config = dict(
    vocab_size=8192,
    init_std_o=0.00324,
    init_std_up=0.0171,
    beta1=0.95,
)
MLP neurons of a small language model. Each row is named by its layer, matrix (up: input weights; down: output weights) and neuron, and shows model dimensions 176-303. Each number is 128 + 32 x the weight over its row's rms, rounded and kept within 0 to 255.
After each neuron's rows, "fires on" lists the tokens most often at its 100 highest values on Wikipedia text that the model never trained on.

L4.up2194 [215 164 150 118 142 155 140 149 164 207 125 165 125 128 125 140 186  76 123  71  79 133  22  83 149  80 124 150 105 130 102 108 104  84 130 166  92 182  61 176 180 143 138  86  74 112 109  99 127 151 130 181  98  98 114 142 127 128 180 115 153 142 132 117 134 128 110 159 169 108 167 139 120  97 102 110 109 158 108 101 185 145  97 151 172 149  89 153  86  76 130 111 107 179 219 142 149  95 184  89 152 130 205 136 141 134 115 146 161 159 148 185  81 132 161 158 118 142 158  98  64  95 110 108 126  79 105 188]
L4.down2194 [ 90 122 135 136 109 109  68 126 148  63  90 203  86  99  93 120 133 133 152 174 158 153 140 126 123 152  98 106 172 140 157 158 134 180 114 154  79 170 128 104 108 173 120 114 137  94 121 134 146 142 131  94 185 176 165  81 140  82  81 143  57 101 139 170 142 159 154 125  51 129  81 117 108 160 145 137 153 160 116 153 106 128 111 168 205 125 121 152 148 146  86 129 103 130  66 124 137 110 145 131  95 106 104 147 151 135 196 110 158 141 160 108  94  92 120 147 160 161 133 148 122 161 189 120 160 140 170 138]
fires on: "al", "ir", "in", "at", "ar", "w"

L4.up1828 [122  94  82 171 194 137 106 111 126  69  85 102 146 103 124 116 113 125 151 134 105 156 149  90 107 140 104 158 182 162 104 171 105 167 114 149 153  90 128 189 142 135 125 132 103 122 108 163 101 127 138 138 184 133 142 143 145 115 155 111 138 157 101 117  89 141 143 163 184 158  76  98  65 145 105 134 146 167 149  94 194 113  74  91 142  73  63 124 139 104 108 127 126 158 113 138 143 129  88  67 113 116  75 104 199  91 120 112 100  82 128  96 144 133 115 159 154 136 170  97 195 113 119 213 121  88 162 184]
L4.down1828 [119  92 148  82  76 135  88 161 118 122 115 139 148 156  44 114 117 112 120 111 153 171 118  72 127 137 140  73 121 146 145 139 108 141 160 159 145 138 118  97  92 187 123  97 135  95 166 175 116 134  93 137 155 115 163 119 119 128 128  59 165  92 144 120  20 125 151  77  69  94 133 151 112 129 137 150 101 126 112 160  94 127  87 125 150 153 126 130 113 125 133 133 130 182  87 138  81  93  71 107 122 115 198 133 138 157 142 172 153 144 141 147 123 105  62 108 117 144 161 115 106 135 145  84 134 119 115  74]
fires on: "s", "us", ".", "y"

L4.up647 [164  69 177 157  94 137 110 182 128 120 120 149 138 143 138  57 145 185 119 150 188 139 123 162 125 110 100 133 180 142 147 127 131 117 114 168 126 104 121 118 108 158  78 112 123  91  92 167 109 121  83 144 195 152  64 124 100 155 130 226 128 114 165 166 174 123 115 130 142 129 139 117 100 159 100 136 170 124 153 101 184 118 119 126 142 100 118 102 125 100 128 127  94  97 132  98 147 137 115 105 196 114  93 124 112 115 135  64 104 153  96  63 137 109 131 130  41 151 139 159 113  91 111 140 183 142 170 132]
L4.down647 [128 106  77 132 129 125  63  77 128 111 170 107 151 122 134 189 150  88 157 120  74 103 136 128 102  84 107 136 114 164  95 189 104 151  76 130 129 102 148 100 103 122 123 147 187 136 167 120 122 156 128  97 121 100 147 130 174 137 115  85 117 169 105 105 120 136  78 134 128 152  90 158 140 123 150 124 116 131 101 139 133  61 140  86 131 157 181 128 117 190 135 141 122 160 101 148 164 147 110 124 102 117 205  78  83 147 155  99  90  97 207 166 140 130 120 100 165 110 146 111 150 135 141 157  72  94  93 132]
fires on: ".", "er", " not", "ha"

L4.up2319 [131  93 162 129 116 180 130 170 128 113 129 122 105 111 192 108  77 146  98 108 147 178 159 159 136 107  96 170 174 153 186 168 115 116 172 127  94 108 136 207 125 174  74 104 119 139 101 152 161 149 120  84 157 157 102  86 132 113 116 124 143 119 163 150 140 161  84  76 112 125 128 146 109 117 134 127 157  92 131 119 111 143 117  66 126  66 155 126 143 132 169  98 209 136 165 125 127 168  92  85 151 176 117 112 216 100 123 119 170 127  92 140 141 124 120  60 105 109 125  82 126 123 135  79 168 142  96 128]
L4.down2319 [133 154 130 181 143 175 147  79  81 145  98 137  98 158 125 136 103 108 181 188 138 109  85 142 154 180 138 132 190 113 148 138  86 150 156 106 146 110 148 119 174 103 128 155 184 160 127 177 180  94 154 110 147 117 122 123 128 159 148 193 124 149  95 140 117 111 151  85 140 151  63 132 111 134  41 154  96 133 146 130 179  45 157 126  63 132  68 185 124 143 146  68 117 147 146 157 122 130 107  96  81 144 118 162  53  53 159 129  88  86 144 124 209 137 154 223 142 128 169 141 104 180 141  92 156 141  95 172]
fires on: "s", "]", " which", " pre", "os", "ble"

L4.up2398 [139 104 196 141 151 196 121 171 177 147 121 161 116 112 106 103 130 130 178 128 172 150 121 135 128 120  73 137 122 152 145 173 132 186 120  69 201 112  98 140 124 170 116 109  93 106 143 123 115 107 135 122 135 169 159 151 181 133 160 108 120  91 114 171 138 130  90 115 106  58 104  86  90  84 110  79 126 166 143 145 133 128 127 109 158 144 113 161 151  92 158 158 186 159 188 135 130 159  94 133 104 111 125 114 171 115 106 183 103 118 107 112 165 138 162 136 116 126  89 102  74  99  76 200 143 138  85 133]
L4.down2398 [117 136  90  99 176  99 112 161  98  88 136  89 201  83  85 135 125 106  89 157 105  76 135 144 156 139 161 118 135 113 155 142 164 164 155 143  94 110  75 159  95 167 102 150 180 111  63 109 142 201 118 114 106 122 135 111 104 134  61 140 108 165 147  92 103  94 120 141 139 146 132 151 175 211 134 120 125 109 129 121  90 158 137 148 153 119 148 136 119 188  85 133  68  91  69 108 147 132 144 136 114 114 140 157 110  88 132  85 206 138 137 129  95 116  95 121 154 161 144 100 139 148 210 110 146 116 162 118]
fires on: " of", "s", "ing", "'"

L4.up1976 [161 123 115 103 135 134 167  99 141 176 152  86  76 127  79 105 101 184 142 182 164 166  96  83  99  32 175  77 120 164 140 188 137  92  50 134 127  97 141 130 140  45 105 197 155 131 143  83 113  96 124  62  56 143 120 117 128 143  99 171 127 144 150 112 134 106 117 101 150 143  87 117 131 151 178  82 145 145 104 114 139 144 223 142 168 142 145 121 161 142  97 121 124 116 115 117 136 130 160 194 103  88 123 137 154 102  76 172 128  92  93 134 140 111 128 154  86 145  93 177 115 145 108 176 165 115 107 130]
L4.down1976 [114 111 152 111  91 129 100 134 131 126 130  71 191 133 164 120 163  99  57 123 148  48 156 115 179 189 102 141 133 125 108  93 178 158 113  81 148 174  70 102 142 162 152 138 157 122 148 113 116 152 162 206 154 103  92  97 151 140 173  93 130 144 144  85  68 136  93 138 128  96 110 141 105  98 110 180 120 137 161 132 176 134  67 151 173 122 116 145  55 102 136 188 106 166 175 183 120 105 135 144 170 119 147 120  99  86 122 106 143  92 181 113 143 120 222  61 132 203  96 173 104 145  98 169  65 149 168 177]
fires on: "1", "0", "c", ".", "-"

L4.up362 [204 103 116 125 138 164 107 108 163 111  99 136 112 152 106 104 118  89 146 127  79  75 104 118  45 151 104 117  65 141 121 101 135  72  95  99 127 123  86 111 140 161 144 154  68  90 133 118 142  80 162 132 104 116  95 119 165  96 111 197 126 168 127 149 169 121 137 115 133 130 190 184 107  49 156  92  88 155 137 141 194 151 118 141 117 110 115 119 108 153 122 112 130 125 156  89 124  91 116 153 114  73 162 137 128 131 145  86  80 192 176 146 158 101 156 142 125 147 154 126 137 132 159 125 137 157 131 149]
L4.down362 [ 86 111 117 154 159 166 124 166 166 147 160 113 126  96 140  91  95  70 146 176 127 117 112  44 122 171 151 152 167  59 114  74 255 112 145 161 169 134 129 161 130 186 109 173 157 101 137 130  98 112 120 168 127  71 122  85 181 115 178 126 135  99 119 142 186 107  78 149 160 173 155 112 123 163 124 129  91 127 111 161 126 141 123 150 131 159  88 160 132 158 115 135 188 175 139 102 148 133 164  72 135 125  95 130 121 104  85 143 160 112 155 177 134 128 139 111 127 218  72 128  65  88 137 177  82  79 126 100]
fires on: "s", "er", "n", "at", "al"

L4.up1117 [142 115 115 123 155 158 146 145 170  82 163 137 163 135 116  98 102 179 145 105  76  81 124  71  98 111 123  96 112 157 133 173 145 179 128 139 145 101 120  70 114  69  98 124 113  88 162 101  98 109 140  93  72 140 104 114 115 159  94  96 190  95 118 101 127  73 108 163 139 114  66 114 131 121 117 171 151  99 152 160 161 145 144 151 158 121 126  99 179 163 164 145 129 124  82 158 145 145 181 187 167 104 172 124 109 156 164 164 123 149  32 149  71 175 114 113 131 161 147 105  98 140  31 160 133 158 155  75]
L4.down1117 [ 90 150 142 171 107 114 131  92 132 156  90  91 135 120 157 131 123  57 112 139 128 111 175 171 173 128 133 117  93 179 112  93 148  73 149 107 105 110  72 137 177 200 159  79 207 187 147 111 104 104 155 153 173 135  54 166 128  68 124 154 117 106  97 102 162 163 132  74 163 108 157 171 203 131 125 127  50 100  93 144 183 132 120 133 101 126 111 109 100  98 135 107 153 136 149 103 129  60 102 153  91 194 126 148  95  83 122 154 141 156  97  97 137 173  75  93 177  60 148 145 124 167 172 134 111 127 155 140]
fires on: "s", ".", "id", "-", "ro"

L4.up2498 [116 147 147 149 141 145  75 120 123  80 116  87 121 151  73 144 105 146 116 195 148 119 184 157 136 108  92 105 127 177 156 138 125 152 119 147  68 161 123  74  75 161 113 166 150 167 142  66 133 134 146  93  98 129 154 105 149 116 164 108  73 148  69  76 111 152 156 119 124 107  97  76 124 189  91 144 154  81  82 108 121 127 143 168 153 154  85  53 166 116  82 140  97  54 103 164 120 153 104 116  99 104 125 173 142 181 151 157 122  75  59 142 130 119 158 145 175  92 103 113 145 116  86 201 208 168 148 126]
L4.down2498 [135  98 110 120 155 129 130  79 118 134 137 150  85 182 129 139  89 105 188 111 127 120  73 116 130 122 123 132  82 145  92 166 132 101 157  87 139 154 111 157 111  97 140 124 158  62 128  94  59 127 139 117 216 170 128 131 129  74 125 140 117 129 167 143 181 111 128  97 125 109 170 162 145  99 149 127  91 105 111 124 124  93 124 131  77 111 186 103 132  88 156 168 148 134 164 113 108 126 143  76 131 127 142  81 180  78  80 127 153 154 168 115 141 125  83 146  84 141 120 109 137 120 139  57  93 101 114 158]
fires on: "0", "%", "5", "."

L4.up783 [114 144 130 119  81 180 110 181 151 144 132 131 117 103 144 133  98 157 122 164  51 111 105 104 129 187 127 152 136 156 150  83 160 129 187  85 175 154  85 125 129 178 174  97 137 109 165  73 126 121 114 117  91 100 120 154 191 140  67 142 183  80 146  82  57 127 105 173 148  87 142 136 206 145 124  99 132 117 129 119 137  70 129  91  82 189 158 146  88 181 152 129 151 131 135 120  87 131 106 132 150  84  40 151 132  94 103  91 119 120 130 108 177 110 155 121 105 107 157 160  76 135 151  84 147 109 123 192]
L4.down783 [197 119 132 133 148  93 115 113 140  79 152 154 108 173 181 168 142 139  86 104 112 174 148  94 139 107 119 125 127  91 146 100 110 115 122 115 141 129  90 132 125 185  93 108 175 181 140 131 118 149 127  65 140 132 177  92 155  77 148 120 106 163 135 128  85 130 174 103 149 159 108 140 114 162 156  96 128 126  94 134 145 166 134 108 159 150 136 113 100 162 123 122 117  72 175 167 118 134 140 187 137  90 136 143 120 118 149 100 106  97 116 138 105 114 128 122 125 114 153 106 141 184  77 102 123 157 105 119]
fires on: "er", "ar", "s", "th", "e", "re"

L4.up1295 [133 144  85 154 154 159  92 163 164 127 154  92 123 161 178  80 171 144 123 136  86 173 180  88 131 131 129 224 145 147 109 203 132 114 122 126 101 129 134 169 141  83 170 149 145 149  97  85  85  90 204 137 115 116 129 184 136 173 137 115 149  98 149 205 114 118 107  87  78 150 141  91  79 129  78 121  90 115 104 119 116 129 115 154 163  91 117 158 113 116  84 183 128 155 144 133 121 155 140 168 141 120 130  76 125  85 109 187 134  93 134 136 109  78 148 130 123 159 113 124 153 130 121 137 119  58 114  88]
L4.down1295 [107 110 103  65 148 190 160 128 151 122 113 142 182 152 144 133 178 130 138 160 141 128 120 132  91 128  92  86  99  95 143 136 135 141 113 141  77 113 155 110  97 145 122 124  96 146 103 190 139 151 128 138  91 105 158 198  99 161 111 193 116 131 103  84 136  74 147 153  88 128 162 150 152 116 140 165  68 152 136  77 153 108 150  80 119 168 144 131 132 106  82 195  98 112 113 141 176 122 148 119 130 147 153  74 136 156 107 104 131 156 126 115  96 100 112  93  99 174 174 171 106  98 111  71 127 101 134 109]
fires on: "s", " of", " create", "ack", " own", ":"

L4.up414 [123 131 104 141 112 202 124  60 105 199 138 141  98 126 145 164 185  69 103 113  63 161 131  89  95 160  77  94  91 128 125  82 160 130 136 148  94 109 178 162 190 116 171 113 150 144  74 123 139 208 149 127  72  89 135 129 127 132 138  88 158 179 144 116  98 144 116 109 120 114 160 152 219 102  86 117 133 169 117 123 133 105 225 164  94 115  95 129  78 131  70 139 147 184 148  80 145 114  84 127 125 154 134 156 145 162 101 132  55 139 122 143 199 154  65 107 109 179  95 140 106  98 115 141 146 172 107 148]
L4.down414 [124 142 135 193 115 113 141 142 148  91 116 128 141 158 132 125 155 174 190  85 103  87 109 176 112 108 158 158 106 139 128  69 128 111 163 126 196 184 102 167 131 117 150 160 131  90 126 163 163 162 134 159  98 155 101  54 135  96 141  85 177  81  67 157  74 117 171 156 169  85  92 125 109 160 168 137 177 129 145 181 145  80 103 110 146 157 121 151 163 196 154 147 137  81 156 137 128 177 133  83 139 168 141 189 150 111 130 133 104 100 118 145 176 131  92 126  95 159 172 164 138 123  98 150 128 178 172 174]
fires on: "8", "9", "ing"

L4.up2128 [124 143 124  94 158 147 134 177 154 104 110 151  92 186 139  76 162 161 152 122 116 117  98 122 138 129  87 185 192 134  90 118 134 132 125 137 200 108 131 110 106  94 106 136 114  99  58 115 100  94 140  59  81 144 160 104 157 128 106 118 187 124 122 114 142 148 113 147 190 169 108  96  55 115 161 157  56 187 149  99 159  60 113  82 114 103 159 164 123  68  74 145 196 150 229 133  41  97 121 109 117 118  99 127 150 150  70 182 195  95  97 166 143 177 101 144 126 185 141  93 153  98 145  96 115  88 117 164]
L4.down2128 [133 154 106 148 118 163 161  89 100 135 124 113 147 185 196  76 122  99  73 148 157 137 167 145  81 122 130 147 123 188 113 119 121 123 155 151 190 156 160 162 100 102 162 152 101 140 185 136 128 193 155  98  56 122 123  57 138  87 171 119 101 172  67 140  66  83 131 105 127 152  65 150 153  89  81 177 118 141 116 157 123 153 128 136 122 116  97 158 129 108 138  51  91 173 109 149  91  97 176 110 129 145 165 137  77 108 152 129  83 157 101 122 134 102 151 139 159 106 103 101 138 124 185 160 139 128 155 105]
fires on: "s", "'", " |", "ár", "os", "us"

L4.up745 [124 209 181 106 135 107 104  80 131 125 114 116 121 168  95 146 198  69 169 164 110 106 141 197 167 125 131 118 161 192 115 133 122 142 133 153  94 154 121 136 100 108  94  89 118  88 109  97 102 125  66 106 118 207  92 172 106 152  83 116 141 122  77 136  33 131  87 125 221 128 149 117 173 157  42 113 107 137 132 125 102 170  82 153 131 100 125  99 150 168 187 188  75 143  93 105 172  62 123 137  70 145 153 136 111 153 100 155 148 157 173 168 131 159 113 170 138 135 136  83 137 112 126 117 130 139 130  97]
L4.down745 [118 115 126 134  97 123 148 118  79 150 182 169 231  79 200 111  85 120  73  61  94 156 157 148 109  89 165 140  42 131 166 192 130  75  99  78 110 164 115 126 135 101 130 111 105 118 120 124 154 115 163 122 148  99 157 123 154 126 150 141 133 163 174 169 118 115 107 161 113 135  76 110 133 103 146 125  97  90 110 124 118 124 144  49 101 131 149 144 114 107 175  40 136 118  94 199 141 137 107 114 151 112 100 139 122 109  80 109 107 160 110  91 148 140 121  83 106 118 112 137 100 134 135 103 125 104 150 182]
fires on: "s", "d", "ed", " |", "T", "li"

L4.up1187 [142  86 125 145 112 110 134 121  57 149 190 161 105 137 124 116 115 141 120 128 144 102  90  98 142 110 117 133  95 130 120  73 118 108 167 100 111 145  82 120  95 153  99  89 139  46 141 124 134 165 121  65 129 119  94 122 100 154  58 172 124 113 157 102 179 100 158  83 198  64 131  95 108 142 109 107  92  99 159 140 145 146 111 157 139 137 173 147 111 127 138 157 161 168 149  72  62 119 119 138 166 143 124 103 107 120 150 150  92 111 102 116 116 102  94 140 149 107 165 119 113 115 145 111 100 112 142 135]
L4.down1187 [141 109 117 157 142  95 123 121 156  91 182 167 188 166  89  85 127 144 117 142  85 129  83  97 112 115 124 128 144 128 150 184  99 184  67 165 138 110  98 134 132 116 149 161 136 167 121 119  77 119 110 138 151 153 129 101 107 105 160 131 166 155  67 142 130 174 125 187  65 131 143  72 104  73 125 114 135 207 149 182 150 121 153 122 110 108 130 154 170 147 155 102  98 176  86 194 191 170 130 120 109 113 107  79 128 175  64  77 177 129 160 163  52 119 113 128 148 150  89 114 131 142 108 142 118 149 141 117]
fires on: "s", " of", " times", " after", "us", "es"

L4.up1826 [138  82 100  91 143 151 147 152  99 183 129 114  76 169 123  94 122  80  81 164  93 150 146 124 102 112 167 144 112 142 168 109 130 218 117 130  66 136 122 122 129 133 194 138 141 145 122 100 120 131 104 164 115 119 136 160 114 137 132 151  61 105 171  89 104 108 140 157 148  95 138 120  96 109  90  83 125 176 108  98 128  78 116 101 141 102 102 109  88 114  80 210 179 152 147 133 135 128  90 155 159 179 137  98 125 162 107  90 171 140 100 148  98 139 111  92  98  76  77  71 190 110  99 128 100 180 124 159]
L4.down1826 [158 144 171 143 168 147  85 120  97 117 107 151 105 122 171 133 138 140 113 130 134 131 142 122  99 185  79 128 153 143 171 209 162  77 110 129 155 160 124 166 154 130 192 100 205  97 102 166 126 163 125  97 154 103  37 144 121 139 106 182 153 146 111 178  89 121 132 180 120 133 154 101 149 110  61 151 160 116 119 140  99 163 145 133 134 123 123 119 121 128 140 110 130 106 151 140 119 110 159  95  66 111 170 143 146 148 142 111 149  94 131  95  58 162 167  67 146  85  94 104 147 167 128 137 181 129 141 140]
fires on: "ing", "um", "or", " Production", "ator", "ion"

L4.up2524 [125 119 166 179 166  80 133 129 132 151 148  77 119 108 121 103 127 175 157 106 173 124 130 121 171 157  66 105 172 125  93  92  81 134 122  87 118 110 123 136 143 123 183 153 118 119  66 118 129 101 107 143 144 175  85 133  88 183 118 164 108 160 151 125 164 149  97 118 160 152 115  84 130 145 140  85 101  94 176 121 106 125 111 106 175 170 166 162  68  66 173 106 124 164 118 180 141  97 129  97 163 134 110  76  53 197 189 103 148 120 118  47  88 139 144 101 204  96 124 103 149 111 164  90 163 156 144 176]
L4.down2524 [118 191 131 106 113 182 161 125 148 119 136 120 118 164 149 184 156 158 134 116 187 147 143  93 111 168 171 160  99 103 111 137 114 105 124  94 182  99 121  81 113 135 135 135 139 157 143 131 161 158 160  81 157 142 121 140 143  79  81 166 107 144 164 116 123  90 173  90 140 139 130 204 138 120 163 110 111 113  84 125 122 125 121 131  88 110 108 101 136 176 127 155 140  91  63  78 189 121 182 122 178 127 136 139 175 141 136  97  75 150 117 147 100 105  88 174 101 106 168 155 124 185 164 123 128 104 193 132]
fires on: "5", "6", "4", "c"

L4.up202 [131  81 155 182  90 134 189 110 104 113 159 133 132 176  77  95  90 147  67 117 128 142 115 115 159  88 128 110 121 129 146 143 169  90 103 157  70 147 117 127 105  85 106 127  99 126 100 172 119  82  99 111 164 105 130 122 111 159 157 120 121 164 153 122  99 154 102 142 100 122 107  54 129  97 121  96 130 119 155 140 149 145 179 106 183 100  95 126 100 166  74 124 144 162  80 175 149 128 104 137 130  75 114 107 140 139  50 145  83 130 100  78  99  97 109 133 122 149 102 141 130 196 178 114 166 135 123 163]
L4.down202 [ 63 164  50 114 168 175 113 115 125 120 103 180  96 133 148 124 103 115 152  95 103  86 135  81  86  84 148 143  90 122 110 149 107 184  93  99 125 123 137 119  98 103 160 104 109 173  78 177 123 129 137  36 111 144 116 124 117 163 127  73 125 102 111 178 126 168 143 166 132 100  95  88 114 107 218 107 131 178 155 139 182  89  88 138 184  96 182 126 126 132 131 113 101 136 181 115 108  90  86 129 142  99 189 124 111 218 138 166 122 124 164 144 191  49  76  90 121 114 114  89 127 158 168  90 135  91 154 174]
fires on: "."

L4.up761 [147  78 145 159 101  45  74 123  93  81 155 163 195  96 116 101 172  96  84 181 139 163 110 114 118 123 130 148 148 134  82 115 141 106  80 137 149 110 149  68 174 165 145 208 128  88 113  88  58 102 179  72  36 139  68 112 167 173 110 110  74 150 121 109 178 104  84 135 143 153 110  78 156 131 194 111 128 139 117 153 183  99 132  97 115 154 151 162  92  90 148  73 109 154 157 112  94 103 109 112 128 181 133 219 135 148 126 113 127 109 133 152 154 180 140 140 159 173 209 122 141  92 148 116 112 152 109  95]
L4.down761 [140 129 125 129 123 167 160 199 124 184 113 157 198 100 153  48 155  87  84 148 131  98 132  89  56 118 115 185 168 165 144 149 123 101 158  97 167 151 117 168 187 116 122 162 134 119 155  88  93 121 124 120 134 144  93 115 104 125 150 130  49  99  82 180 211 125 114 198 138 158  92 129 150 175 208 101  77 138 178 128 176  81 165 157 151 113 106 145 127  93  93 161 166 158 152 198 143 151 137 212 152 113 118  94 146  97 165 165  98 128  94 133  99 157 136 120 120 160 118 113  99 157  99  97  91  85 188 126]
fires on: "s", "l", "or", "od", "er", "y"

L4.up781 [110 100 152 108  89 111 117  90 101 146  69 137 120 142 131 141 109 152 130 116 103 120 116 158 130 115 140 141 157 127 156 120 144 108 155 165  76 162 129  63 159 123 110  81 170  96 162 167 118  80 106  68 126 135  66 167 124 131 104 103 173 160 127 138 129 144  96 102 138 107 110 124 118 174 128  72  80 147 147 157 180 142 149 104  83  77 138 138 221  56 151 120 123 132 133  82 118 132 101 136  63 130  80 145 141 106 127  71 122 186 119 155 137 186 124 130 184 123 116 129 105 111 183 125 129 141 105 176]
L4.down781 [163 121  95 128 128 106 113 111 123 124 186 155 142 131  88  63 116 187 233 163  68 146  88 139 142 150 136 161 174  85 162 195  84 113 141 180 105 126  74  73 128  89 172 162 119  72 154 115  90 169 120 142 170  43  87 127  96 138 107  86 133  99  71 134 100 141  96 151 115 139  93 137 107 176 109 179 126 157 121 171 112 157  99 152 175  94 178  54 106 127 130 143 152 146 152 190 109 162 115 133  81 160 129 116  79  76 105 113  91 171  90 150 130 108 153 158 113 194 139 170 174 178 191 192 106 135 210 169]
fires on: "s", " Tennis", "'"

L4.up47 [154 134 137 133 178 120 133 195 130  39 150 112 165 113  72  94 126 156 139 137 126 118 151  98 124 185 139 107 120  90 115  99 150 153 131 102  24 133 109 132  92  97 148 149 120 138  43 203 196 170 146 118  97 146 113  63 111 127 146 158 133 166 111  72 191 175 107  92 110  98 117 117 120 125 122 157 121 141 147  62 164 152 110 133 164  77  82 199 149  93 186 139 142 138 135  95 118 138 109 116 128 168 161 118 108 137 144 110  69 177 149 164 177 134 144 157 126 175 179 145 130 109 150 114 143 131 122 117]
L4.down47 [105 204 170 110 130 166  95  71 121 145 180 188 132 188 125 130 162  85 137 132 190  65 115 121 109 176 145 150  67 152 108 135  95  99 119 120 128 113 152 129 152 142 102  74 184 183 119 106 138 144 140  50  93 104 108 127  79 101 136 107 141  56 119 117 140  95  74 124  55 157 145 117 148 154 182 142 126 107 173 101 158 150  87  95  89  74 136 126 192 127  63 163  73 141  67  95 163  94 142  91 123 117 159 147 142 144 111 114 109 154  93 125  67 106 151 163 169 163 174 120 147  93 147 125 134 138 167  94]
fires on: "7", "3", "Studio", "4", "5"

L4.up1008 [ 90  47 103  81 132 118 144 101  75 158 173 107 153 190 133 144 157 115 176 102 137 151 174 116 128 143 109  87 112 136 136  58 126 118 147 158 153  85 116 165  97 124 140 136  98  81 139 142 114  67 125 112 196 125 134 121 134 179  99  72 131 113 166 199 139 110 142 151 123  94  79  83  34 157 241 148  85 150 158 141 135 139 127 189  80  30  73 102 112 114 110 122 153 115  88  95 187 103 129 115 101 115 138 197 159 102 182  70 186 161 139 172 178 119 152 145 181 155 146 175  88 124 149 153  98  32 138 133]
L4.down1008 [127 105 185 110  92 130  57  68 104 140 125 135 146 159 137  76 136 124 183 137 121  79  58 149 188 137 118 179 165 150 132 125  84 170 102 141 195 107  52 145 144  95 131 169 140 136 109 145 110  61 126  91 112 105 112  99 136 142 149  59 170 142 103 125 124 108  88  84 135 142 129 128 158 143 105 107  87 126 133 200 148  85 100 103 143 146 107 164 164 109 167  97 109 157 127 106 117 142 102 114 154 104 106 141 154 135 116  68 167  92 144 171 156 105 153 184 115 119 105 117 136 118 156  84  65 160 132 167]
fires on: "s"

L4.up1275 [ 81 112 129 155  69  59 187 137 176 112 169 135 114 118 153 121  92 175 151 160 139 109 134 110 136 154 155 127 145 131 105 113  90 161 131  84  54 145 125 126  82 156 114 120 157  51 145 112 117  95 128 170  85 178 126 189 163  97 115 142 204 141 145 118 115 131 124 156 134  98 139  77 102 131 136 114 168 175 159 117 119 101 172 137 114 179  90 166 120  75  82 126 192  88 157 128  75 117 123 135 144 144  93 118 111 147 169 146 126 118 112 123 195 179 129 116 100 142 111 178 112 131 145 175  70 166 144 163]
L4.down1275 [135 127 103  74 157 122 121 142  59 115 127 152  83 134  46 109 197 110 132 115 161 164 155 150 113 104 158  87 135 173  94 161 238  61 166 147  94 115 106 184 165 109  92 160 124  99  57  87 125 100 131 111 147 151  75 152 129 167 153 102 115  97  98 125  63  82 126  76 157 148 132 122 183 131 123 134 127 115 128 108 157 190 131 148 149 133 147 177  78 168 100 137 116 165 128 120  78  62 141 126  73 155 136 134 130 113 141 121 125 137 118 167 154 162 125 197 183 111 127  69 127 125 107  70 115 110 132 158]
fires on: "s", "or", "e", "r", "ry"

L4.up1937 [142 109 129 155 158 144  88 104 131 151  93 117 110 145 120  81  82  82 100 112  93 121 136 148 138 132  86 185 140 143 135 108 105  86 171 109 145  99 135 110 176 132 126 116 162 158  29 176 177 175 123 133 164 150  98 143 129 154 117 130 171 114 126 135 138 184 127 112  96 170 109 101 139 101  68 136  83 110 148 143  27 129 154 114 131 142 158 130  85 136 114 114 113 134 144 118  87 182  62  96 134 136 137 101 143 195 126  91 126 141 148 120 120 137 136 138 117 197 139  87 139 128  41 133  21  82  98 166]
L4.down1937 [145 116 109 204 183  89 123 102 100 150 179 174 130  71 137 191 189 145 158 135 160 119 116 133  94  74 132 139  74 144 126 128 146 134 119 153  87 160 102 108 104 110 140 180 125 127 146 144 187  92 105 102 103 132 155  98 107 108 181 146 124 136 117  75 133 123 159 177 151 129 197 168 136 116 143 103 157 132 103 112 157  95 147 182  73 150 122 116 146 122 160 137 142 155  75 114 125 179 133 164 116 114 146 139 114 109 170 141 140 153 119 128 135 108 136  74 172 128 135 162 100 144 143 100 121 174 206 103]
fires on: "s", "ly", "ural", "8", "3", "1"

L4.up1965 [123  64 133 115 153 147  60 128 111 101 112 128 169 155 133 160  89  95  76 200 199  99 115 134 131 119 151 141 114 124  82 109 172 127 188 179 124 147  73 174 149 188 139  93 139 113  61 144 119 138 187 138 101 142 125 160 115 163 115 225 121  91  97 148 157 138  81 115 105 118 120  42 128 110 118 110 104 140 123  97 168  47 120 140  89 169 163 103  85 103 103 114 153  91 133 104 130 149 155 143 181 137 126 132 143 179 134 199  47 152 188 161 155  86 100 101  68 129 111 129 163 145 107  84  85 141 104  72]
L4.down1965 [200 107  63 149 136 167  98 192 197 139 133 115 148  63 130 105 133 125 108 131  97 105 103 163 111 105 123 132 126  86 150 141 104 184  88 119 123 134 102  75 155 114 112 135  94 104  95  83 122 120  80 148 155 133 120 123 134 132 131 127 118 122  90 110 139  89  95 123 159  97 125 183 118 102 162 151 131 137 137 140 143 162 180 149 152  79  94 162 212  64 118 175 145 125 139 170 165 131 159 127 104 148 110 211 101 126 139 127 142 137 164  84 165 100 118 118  95 120 132  80 130 130 153 143  74  78 128 131]
fires on: "ed", "ly", "el", "en", "or", "s"